Part of a small language model's weights: 3 heads of 64, tied embeddings.
MLP neurons of a small language model. Each row is named by its layer, matrix (gate and up: input weights) and neuron, and shows model dimensions 0-191. Each number is 128 + 32 x the weight over its row's rms, rounded and kept within 0 to 255. Numbers have three digits each. A neuron's up and down rows have the sign that makes its largest values positive.
After each neuron's rows, "fires after" lists the tokens most often just before its 100 highest values on Wikipedia text that the model never trained on. A number after a token or word is its count.

L10.gate82:166167093166148087142117147135106172129116148128130113158129136135147085162046124161134108152143044056185134138133122059143150073136110207143100121120127114084153151118150108141090107087145116142102132050162085116125142154141117160114169158095150166110094164095106124108108195184138120111071067168142152117135097160145086118170086143130149109097134115125108082126175056135158100075077155113150125047154127094184145126162128137140090175133118069125104154090121130089173110112122112090151148210080182136089111112143155149086065148136134077135172144164100134145137088146146129154
L10.up82:117128127129140131150126163037146139156202138136088171108159100132191145106096126129120129144144100101137136101138120106072102155082135125151140174168133163147074178120112188106096138146130104162115103095130089179155098121105146111125052069184215130101171106081128136077125124150138185123164134130114071120185107158105063160142151087094191130118202117100144092123163111110121159126167120195111151119111161121145114185098130144100131074112093133079106097097163118102086112118119155063109118086138113149134131131129097153164106090153174112115197160164156132120202127193166162154
fires after: " (" 76, "(" 6, "=" 6

L11.gate85:083079165148162101095118116179121149124143114092078144146171102100130140168140111126148169126132129105106133057174175103139161134099136171181108114173142120122194110157085176070105087164118126090135129145048098099142169132082148131135093143165117151141137155123137069076121160176079148138133088130150122174121135090159113150137088156081099185167092118142085182216088089147143099147154113129095108149156127118087168160147127171118127168104105118144133134077126044114064071124189137151169053140106159160173098155123128138139108135127131103124162121057119175108173167172088121116
L11.up85:148115212128179153142078105169137143102102123114109177117176102124128106197097124080163134134140170058127114076145123086117122093110115151161091157184155165112097126178093181091120128228127141095147086151123096099133128103126170157170107125100121130078153088120092104076101167136115183202082099137132104173131149093124088100148063135107076118108113154141174132135141123177151115174141101089161132176152102107100160066092141183148112145121139145134177102140040112130151099112141164093157074142076110138111165165110111145132148166159115056137146163129151122124119146139175164084
fires after: " |" 39, ";" 10, ")" 7

L9.gate163:134139168164111102156176092110125106071136099129133166173101137151127117187151098115140132129069049119138128189136139150127141122129153075135114140126119110122184127098164147159113162173190156156098127101129068180127117158150209099126111093131170186086132159120137139173100145156089154162176106126146077101160153166165080146075155208115166190123135184141093082158125159098128148122123107167160186114112134191178140114131153118098075149134119152109148135102116068132138159150095109126096144129186093070106156154129102104181105092149164082077187131215159116140115155119109147163
L9.up163:080124120121036150133084140180142115126129104156175100155148202101120168090090107136122105185106111206127113111096145147118117129145134118140100135100138160133162134093148182102163135129157151157070149117128079172099114158108185106134128152155078135187101124133134138152115166112161134128061143110115186154147113151171145191090096061136132117094146159141104094144150174146130199139123077136159125107122093131081199110176206132113165075228139154117144130075072133142114139108138083128098110077106102155057109116138136094135101124081165150118120136132179101123170115078093090105
fires after: "." 24, "=" 22, "\n" 10, " |" 10, "\n\n" 6

L10.gate33:096107151105175159059111145091105096089135112163105124117165168067093152114182174176160119191099077142146151166132109131110137179172110146069120144096074070154109122103113136153100107131106152095200178158136123131156122112092139144166132166100128150146097063120120147136106116142165198062118101125106212092129109105182143129173190157103136108097112067166117128192153139177132118175121117175116176110066118139148094172132132148097100072147135166156155133142042147086148159112091113098115114180115139139125191099139190111127137146096132134147108145153104108098124078114098125091
L10.up33:115107142131134104110089131124116121129139169129113084077135153120142100164114104087201144145141126161107125163095143177103184092137145183158124114140092124125087151145141118184134100107138111104184134167080175159088142083105147148127066176146118106132116146104137204163143121160136140133158152098146113088120148126197126171171105129141080051108090087162095121113123184220155087144114154150194097129085087144147116064110144129111061079088122134076142147124104112080174137120142074159129092126135127103091150109023119089133119137171155146147130149180150039089087087119121107127
fires after: " was" 26, " the" 14, " as" 7, " in" 7, " at" 6

L5.gate297:143102116098126124137142121125107142113127120144138168173097136133070115198177102100069109115111124148183101094151125102145090101161128106121133148161164138116165134086128120073105149127157231157129191119184093138121060114135167151103169096163148114107086098122125143180099128176105116141131137112152136116131147127141096143109097195115128155163099138163146096168151140122124169166154135099075155155144082187152076080176159200142119150110135133046111157155104159222171176120132098127108105103089107097101092098132153097080125138137118134095170141084201086189058103086089120157
L5.up297:167112108153088164104137109171184189191160109138096097095134070115145163120179080092112125126121137126154200217128064093179185100162102134120153066146137148127094166115135152105107125204120138155092141156082153089081123085145148163093096133097127197139218110103094134150127158141098151115070153139104094172145138181131095120132125140160108120162171093076179122121108160167135172113133122113140098155127065143082174099094072134148176142112109141087129178120108166185136080133160128111141184112131161153133136152141143108089104117176120159134110186147087127086138126136167139126
fires after: "," 34, "." 28, "th" 5

L11.gate30:139129082143146119127131118115106172146159108100151121063112127124129188143098142106137133168122082149130170087117111133112173070146142135161124177137125124169055124130141159108101069164143184148115158115133131148136171101080131151100088120099169132106198104169130046150101139123102117164118160124162065103110146162183062152161081171120128134145106077168066100124171117156130114077094152168078168133112137106124133125097122094151050150132128123101090200148112096149153091170125073078096100163081154116121105081199077167056099113160102109090098113095094158111138125198157135107
L11.up30:119135117107169088148172170085087127153148158099107079126130171108192154115099128126129123155108078121106124124140094167103144121108075152079184169116131054104156126164111116099158106111105165150148135081127089135163101148139207182099132099103153162151188121123134159150147144151126049142088105166198133088094109186185124137132115130133162116097191189142123153091150129146080145078131057107095166115149170089165121132126125133112098128239144082075089129146134136117091154133076159133145126107149157096105063113151098124188107135118200118108125094076112125119192137165147123123
fires after: "=" 88, " |" 6

L10.gate497:108141143120142168067157125101133116131134157181108090112193125087090121171175113166131149137127116171113171100104108080062144110063138178128118094138075101137116107108097132151084160202096119133182177165116120152127088110164173116194136205104200183076110131123130202123103141111171156112138102091104145106124185146165149089125172124151161107073090061144142121112190117108150056135125075184067158149086118115144132101139084141151128126169086153176149157160142164090122128128109134101117165137123167133139156136182143100157078130116066144141139154107119096114132078130105134075
L10.up497:109119135093159098070113113150124122067131148129144105085128173069126150173153111172158092148130170061063147071096168138093133051087129173062126109141139082098143162161107089132084103121153127108181154153052108079121093134128109132184154144022220164080166130123136121104125122171083127161121122144087127124102139158156089160128160104129120076162084077093141128101127151147199068087167139154080114169131172125156139121136127145113148130115154168162159112175144148135097164067098151163115145141162142118067140143100116077158099154120125147141112133157093117145118119109106087105
fires after: " as" 26, " the" 14, " to" 13, " does" 4

L9.gate253:123175209140119152157145146153158106092096112163181118197171085111149081181090160176182114107163104155130149122117119118153145126163195175103127126112117056156133138101150140132112140118097139138124103155110137073229099145102122074121140128132163138174138150153138166107115152144133131088086154136094172179082150127125060129129131135138133083118078122141167074158086091156162177185093155066155179085122109122135110164100078079125116100087142141150132178152120136149187153178110105096185164159161132091138160128130175120151140156138091186101155103131162095136066127067137089108
L9.up253:140116117105089083112111145129141185217172122098181107058069107141111101101170100144088095177148152113138154149177181153134091128186151120108146171158139169153112093085172158061171110187153130147104113137148125175193133167151187119085145138077162138089175108100146105100118102083095147101108174103147144110082154136096141127117114141115051154144117122171148108139142095036094147110197094121172100143126114211148119081195118160189136097163124121106134155111158127152151095118138093130130138114121171100144103111122090145125070069105119125101145096069130119120099126131123138155
fires after: "," 84, "–" 5

L6.gate475:147135103155133171136152146089154082156128096091171132111073144156096163175180165127182128147107184177179085143172164119147123124105152124182120119120178096150113067140159171140104110140139157109159112146170151157143128182117158132211052143121053123137076123184101166148106128096120090122087149108147061105091173077122146138145127148115102163136129101117135091125109168146091112118081145133125113102135141166122056153163145131152070193151171074159138139115143125117100094153060097144135139070116152107201200155118159152105119171125075098110179122110134117168098135114053140145
L6.up475:130092121102098114128150102138169110137094087164198138106115126149163179178118135113130145135138183182159184177208133072167119153143153165138099146187147092085082143110185130133127123127133170163080167099091155183109143130105134130128099148079078225154129159082101131146127116101089170162076168128123123117133214115141105172153138135143124113190100086100128139101057123147137156138092193144143179104140100152118141096137139123118130165142161151091100075131155096170106104160102077105160109162115140085133141181197110146132113133119158192151092083120085072128074144158115120155
fires after: "." 62, " (" 9, "/" 4

L12.gate445:048121139108098165082117168118066112113115122181135158072123115157152189185152191083107154129160087130131149159147132142161142118172130120140092182090121113118157097151119095146135089117102088150160136148122108137142078131109113115127158162097185158113105047125114125162135126146170095117136168107124165127187123182134120104149175149117134112093099147140182066119089145141108159089080136137113156085156157105158101177126111150069048113119168177151148138171090096095121090143070171103152218094148188144129105102180126121065167188170090171161115153130090147102159122108095102132
L12.up445:076114165098137138124134116124143172156137128130172174126118125083139109139139140132140105125164126129105167076088123116110131121088153149156135133094092119148104181088163116206128081115137083084163107210143106145154063078135150113082134114109139139046085054114157139118116189156150138104181131123069072139126118128240145174107126140091112102115106122144116102108100100141120089144143113159095189112093149110139135131149086165136111126100107080143136135153106134102076116099194134141130128162127158093132144133089145061154154087122180138167097137110068045088075167067072164177
fires after: " the" 43, " to" 6, " that" 4

L2.gate273:125116119153148153128058101113138106114124124162160161191140094134140125165110088121167127100104073114110118179172115096110120149130141210146112123118114113207094136073127079105140131159122121115146156168113075149153161186095096121161149148170133135115101116104152165048134225133134172121161097084105128138183139073121112147133135066101115131173129124115109070129174123178165155122069141148144104112151068162174119125100099134101049158128108147166114141137101073107139141156132128112124139147099179132138142107124138105018098132100099160182165198078142191180141153129150110104
L2.up273:100089092152179129070111076129151130105147157138166223171121133181153139144072114138196100147111086126118095128097164081132125142138120197096210098149122118152095112122093170133110144159080108064116171156184062160155154203077129126153145154120069169155110161140190092117115159153144135163144125090110091137132138067150090108120191131098141137199144148127152117152172111134114156062127164130117114111111122133111115117125136194097098155103074158203128111140100077137156112177145176123113112174138117171086136137123147153091127134126135108189106144128125132190177117142104138093
fires after: " (" 24, " |" 20, ";" 12, "–" 11, "\n\n" 4

L9.gate362:126104150145110141113143159108141144080145148167116163086132133086110125139081085188116102178147145077121152079137092084177115102068148094156113111147129109134133120136135169145140130188114150141110068090164077082129160160203129127175142180117066104042172131104150069108095122132105104082098151153152134146179117129130088098162177119071115147090130120140103081101127108122168114104095155134113128171176122124083128143186122132110118138113086149156206117121033111085167121099114167137167101152096110158156171105097110090058067143189068145098095089140129132082169109116110149112
L9.up362:099104133075190122116129097148115135176110131140104156138099140095115137208080111115082124178146119096086051158196086080135103100118076093163146102113138132114196142137118076118128138196163146123090119098120123095132161110097169192161078152124140146074110144118124112065116109131130050117085136084140125121086117094130156150125124101040090105097102164138155109115135140188195146115103156106102114179160177142108121152113111183156127133074098123128120142044104080119120126110089168063148063120140166165128173102149094137127121152116091180116085130149132115117149121142153057112
fires after: " —" 43, "°" 8, " ;" 6, ")" 6

L10.gate327:081123131100117173144189121131142090096110117142130141116126137134124146160126139143149116113170142140136123123120122144121127133122194155087063209151097123154115082119174176101127167118078166132143113146099096159119078109160096120136139197145119114104115039102171117168111161152168133109125090132148158194146123096189079144110165171089189115080093162189114076127131163124140131087173114115128174122121084101156136102096171187152091088137192091191158167132052133123156178135127054159130169117123158061168139078116161138085098136116140112169083164142140149105151104162067134171
L10.up327:099112135108137075157155087118102152177120151125101117124138146157157099132089097100107064125122148130140108095133165171140196077103103079110050125162159158162154128091138148068111128087066164157119130171088136184042165131171072136062134125127154146133116114167152152140126086155130124162188098156101133182123070140136094111110150194100122188138155139120142092154082143141135111092153145164215133146137137093120149122093142162143147154077146106133186156110082167065126097190163129126161157147197152103128103134131149144157137194129121094157100094130166138087151173158119064102
fires after: " the" 38, "," 15, " and" 6, " The" 4

L11.gate357:101147095126143147151127126156127153079125109120138200132145130145145116164189134107193172171087104101131090130100165099097092065131072188164086134151113173133107079116113109119025079142135185089171091081101096164201172161061098140104102126138181128120140125147112125087104123168143167144095073141108111148194153171084079099117107126128062165124147113151142114083101104155108092126108137176124080097161099124089102076098094177122116102132109122139127140146140132156124121100121112036143122089111105155126147088152130147093162182108088134130115102060164138143095183141170155127
L11.up357:110159130144153210175116114103141075083150125099124162133165114134104108170132140072138087132136162076110142119148117119123121176116187173143100085146155133157171152189115171088115113095092136086184080059107143107122160143078110127175104124167109110078115093114191152137132148119147125136089101145147175105166159103125090130137134087104080158113151165212092130149145133091200139056105122092098110148111168084165148116126132184094126130094194058076142124170169118121148097148101126156131114114090066176178153127126135096126074133155053139197126118163117082162115145144146107106
fires after: " |" 38, " (" 5, " an" 4, " 0" 4

L9.gate189:128163140137183113174167121137091162064156116149129131124108103160130164177153116095144113154100068102153095164113114110160138105149114158144137129133114170120100114102133146082095126135146149170132168093120091169162100152149177100109168124157131134150117141155074137128122113142157087122163076092176151107207095145127031157154099177107143136126162154138134054173181122091142071096106138154154155081089151089158091161170133157162057097192103095097148095127116061105110205118130140158102123115076135093141059133098130158126085156147143063178137130164127160208100126120090079144
L9.up189:126076060138157106160147147106179136104117142150137083125135092125166149069146154128123100193148172148162135110090145114169085130160114192079137123085126151164151137150128122076135112030094132123084058158083121186143173112092104067148125138130169131113064068134097124123118117137096114158144179125137058087119163092122128093153121106099132116167106110127148143138069151131140130161131108133149114169113161123152061121144118106089209088153138074132092128107134156130044072128098093120059122108141113125182076118156154172183113125118186152087162087142132107134087148128127117191
fires after: "=" 73, " %" 8